From a checkpoint of a small transformer trained on Wikipedia: a variant of Adam for these matrices.
MLP neurons of a small language model. Each row is named by its layer, matrix (down: output weights) and neuron, and shows model dimensions 64-127. Each number is 200 + 20 x the weight over its row's rms, rounded and kept within 0 to 999.
A block is one neuron, or neurons of one layer that tend to fire together. After each block is what it responds to, as a language model described it from the Wikipedia text at the highest values.

L5.down391,211,201,214,178,197,175,211,198,200,204,203,203,184,214,213,174,180,216,167,235,157,225,176,216,201,228,157,181,223,167,234,192,211,193,179,206,149,183,187,211,184,169,215,220,193,210,204,236,179,188,185,191,159,196,203,208,203,203,223,201,212,205,205,231
L5.down688,220,213,193,203,179,188,214,175,207,215,176,186,212,182,191,227,189,175,193,176,166,204,207,208,199,206,180,164,195,201,185,203,205,184,201,166,211,191,195,212,230,190,222,215,210,184,229,241,205,179,224,197,164,187,191,175,183,208,199,184,210,201,172,224
Description: Mostly the word "as" right after a completed clause, as in "started his career as", "as well as", "feared ... as lay people", plus some sentence-final periods.

L5.down22,205,195,219,203,207,200,211,215,202,178,164,206,208,194,145,208,223,199,253,190,226,219,188,191,199,173,200,173,225,194,200,188,203,188,207,163,189,197,222,203,208,172,218,227,235,239,179,178,199,206,224,185,233,185,219,226,189,200,157,176,222,195,172,232
L5.down613,190,183,210,201,186,235,211,179,168,192,189,204,187,188,216,215,225,185,192,180,216,198,217,198,194,217,207,152,172,228,211,214,193,203,236,175,219,210,187,185,173,189,202,214,210,168,258,216,189,206,221,206,196,184,208,206,169,227,204,192,192,204,212,196
Description: The first closing = after a Wikipedia section title, such as History, Career, or Taxonomy; weak on scattered mid-word fragments.

L4.down8,205,236,196,223,196,208,195,191,204,199,229,248,186,187,182,197,221,234,220,221,181,206,173,210,155,178,195,162,210,217,186,197,183,199,181,192,187,190,210,194,192,223,224,194,226,186,239,184,222,158,184,229,216,197,147,196,182,207,219,214,195,212,216,203
L4.down147,201,218,215,206,181,186,181,203,194,211,179,233,191,213,207,185,177,198,173,179,235,182,182,189,194,187,163,194,211,194,200,211,199,223,188,215,174,179,250,211,181,198,189,236,238,184,182,218,183,199,219,188,208,167,186,206,197,224,218,241,202,206,215,197
L4.down172,183,202,173,181,181,194,192,193,227,194,226,185,212,227,217,183,182,194,176,220,156,207,165,205,194,196,196,183,157,205,199,188,230,183,196,263,187,162,236,233,179,194,183,202,214,196,218,178,177,174,196,222,212,216,134,200,179,206,203,213,213,237,173,221
L4.down457,219,228,213,247,197,172,202,144,199,208,174,195,199,184,199,206,211,224,219,210,245,177,168,192,223,220,206,175,246,195,191,205,239,164,212,178,197,198,203,227,171,230,152,240,191,169,178,194,213,190,210,214,224,195,179,213,205,220,221,179,177,188,181,202
Description: Tokens inside Wikipedia section headings: the first word piece after the opening == or the first closing =, as in == Career =, ===Out on loan, ==Biography.

L4.down393,213,198,191,201,224,239,192,232,193,179,185,195,198,229,194,215,209,169,179,191,192,207,199,177,216,204,179,182,183,196,209,212,186,195,195,188,186,190,216,219,233,204,201,198,208,172,170,231,213,145,202,218,187,197,212,226,190,196,200,195,186,198,222,215
L4.down412,176,192,167,196,223,219,202,199,212,221,239,208,185,213,171,177,177,157,213,181,188,181,194,182,205,183,163,202,222,221,252,220,201,223,211,221,189,212,199,221,196,178,199,179,187,219,197,199,223,208,203,181,197,168,231,222,199,226,247,184,193,173,178,190
L4.down575,190,180,186,196,215,212,194,202,172,210,214,197,210,172,231,213,176,216,187,182,195,175,189,195,197,191,216,195,186,217,209,203,206,167,161,213,226,200,208,186,216,233,166,232,195,210,203,197,222,178,191,243,193,229,199,202,226,213,198,208,185,209,192,214
L4.down660,219,203,210,216,209,169,191,195,179,181,193,190,206,238,205,219,173,170,186,186,175,166,218,193,239,188,177,214,207,200,206,213,199,181,157,235,187,233,201,185,227,220,186,162,167,213,193,213,183,214,223,205,203,206,220,213,162,187,182,229,197,201,180,169
Description: Prepositions that begin a place or time phrase after a verb or noun, e.g. opened in, at the time, during, around, north to.

L6.down105,202,170,213,208,224,196,186,188,168,191,206,198,176,200,199,214,203,191,186,206,222,197,169,188,184,203,255,216,227,181,172,181,165,211,205,218,214,200,223,186,201,194,233,217,206,203,192,176,174,207,210,230,216,244,199,190,197,189,198,226,212,197,189,216
L6.down223,190,230,196,205,167,186,187,213,227,176,184,206,203,214,193,226,213,192,210,182,197,188,211,184,203,205,210,177,211,192,159,195,193,203,181,210,205,201,176,202,224,211,192,194,197,211,159,204,211,190,203,221,206,156,225,190,195,187,204,201,189,191,167,211
L6.down229,235,229,205,214,184,182,169,178,196,177,182,191,201,216,217,178,224,222,231,199,201,212,184,205,219,214,194,158,191,187,202,183,210,187,228,215,206,210,168,215,182,185,174,222,233,145,194,190,231,182,203,153,204,197,223,200,189,176,214,197,188,220,210,201
L6.down470,178,209,185,190,181,212,224,170,180,241,227,200,251,181,189,163,177,195,171,187,225,194,224,202,222,237,212,178,233,184,183,207,205,207,205,195,199,225,230,199,190,221,211,192,215,199,179,224,195,194,225,213,188,207,176,210,188,262,189,207,224,223,203,211
L6.down518,216,228,209,174,210,201,197,198,219,187,208,197,224,184,187,216,205,197,231,252,187,186,230,189,183,203,208,160,198,183,193,209,136,232,206,200,206,212,198,193,225,205,229,218,186,218,205,169,203,224,212,216,210,197,247,208,184,211,197,164,164,196,195,163
L6.down575,196,213,196,227,228,165,236,182,205,173,188,202,201,199,207,181,211,182,185,205,193,180,183,195,217,185,237,212,209,180,227,199,203,183,249,205,198,159,192,195,203,193,180,181,203,201,168,232,194,213,195,194,205,194,190,159,210,185,223,188,192,179,214,203
L6.down600,197,234,210,201,202,181,191,202,197,226,219,224,221,220,166,233,185,197,193,214,193,194,211,193,165,209,225,252,198,235,233,198,178,170,236,141,223,201,215,219,184,223,221,210,212,209,201,212,188,212,202,205,185,176,200,217,221,230,201,209,234,186,196,188
L6.down763,176,194,228,211,232,225,183,188,205,184,160,172,206,188,204,220,185,197,229,207,196,211,210,204,221,201,217,211,199,218,186,170,165,238,229,178,207,194,152,163,204,237,169,194,185,166,186,226,192,208,240,206,170,174,220,199,200,179,204,196,208,200,166,198
Description: Mainly the first = of the closing == or === after wiki section titles such as See also or Awards, plus the first letter of heading words and dashes in season ranges like 2006–07.

L6.down57,204,205,231,192,194,201,191,186,213,212,162,189,201,161,187,187,210,214,208,222,200,158,193,167,211,193,188,157,197,189,193,208,195,203,204,195,230,207,206,207,206,183,212,213,219,197,193,197,200,183,185,202,242,188,213,213,226,186,205,171,215,216,250,189
L6.down77,184,204,173,220,231,207,206,188,202,188,237,225,221,177,200,190,211,230,180,194,180,177,213,210,223,246,168,188,198,210,205,204,186,181,228,238,184,169,177,207,220,187,219,190,195,214,224,215,212,190,199,203,175,182,166,182,191,205,198,193,223,202,199,202
L6.down228,187,175,179,190,221,209,199,201,209,199,228,184,224,230,191,185,168,214,229,200,240,222,207,168,231,162,165,210,222,184,157,196,192,204,206,215,164,192,199,174,193,195,203,196,186,206,177,210,155,175,199,219,190,204,223,194,239,209,186,227,209,184,197,200
L6.down338,171,191,183,191,229,256,189,210,210,230,204,209,175,174,164,147,217,221,207,210,203,188,203,202,204,201,196,208,203,188,200,194,169,213,191,188,197,205,225,185,229,213,172,184,192,171,176,198,205,203,214,195,199,205,205,199,237,227,208,132,196,204,200,199
L6.down513,189,191,171,179,220,199,209,201,253,209,179,208,201,202,220,183,195,204,186,194,213,188,222,201,194,168,229,178,232,187,201,203,204,203,214,199,191,219,166,202,201,212,232,218,220,189,194,213,195,193,170,213,200,226,174,196,216,227,196,184,217,174,241,201
L6.down615,211,177,206,211,195,190,195,207,172,219,220,181,200,229,202,225,195,239,175,201,203,202,229,208,205,194,170,211,164,182,205,167,186,195,205,201,220,178,183,190,182,205,200,188,212,199,155,198,228,183,172,213,216,162,202,188,194,188,188,228,177,191,229,227
L6.down687,205,191,218,217,203,204,182,250,196,190,220,202,182,183,179,210,199,224,145,187,227,207,168,182,209,181,163,181,205,193,216,185,174,217,204,199,214,173,199,186,245,197,219,224,218,227,156,202,186,192,211,227,207,186,190,201,194,185,213,210,184,210,184,193
L6.down736,185,183,169,197,206,202,179,177,177,224,207,177,199,212,186,243,208,211,177,195,216,190,252,174,178,184,188,188,189,201,222,205,162,208,226,224,183,164,248,195,205,181,176,217,206,203,213,201,191,199,164,221,203,187,196,194,199,166,222,219,186,148,245,179
Description: Prepositions after verbs or participles that introduce a place, position or role, such as located at, born in, died at, served as.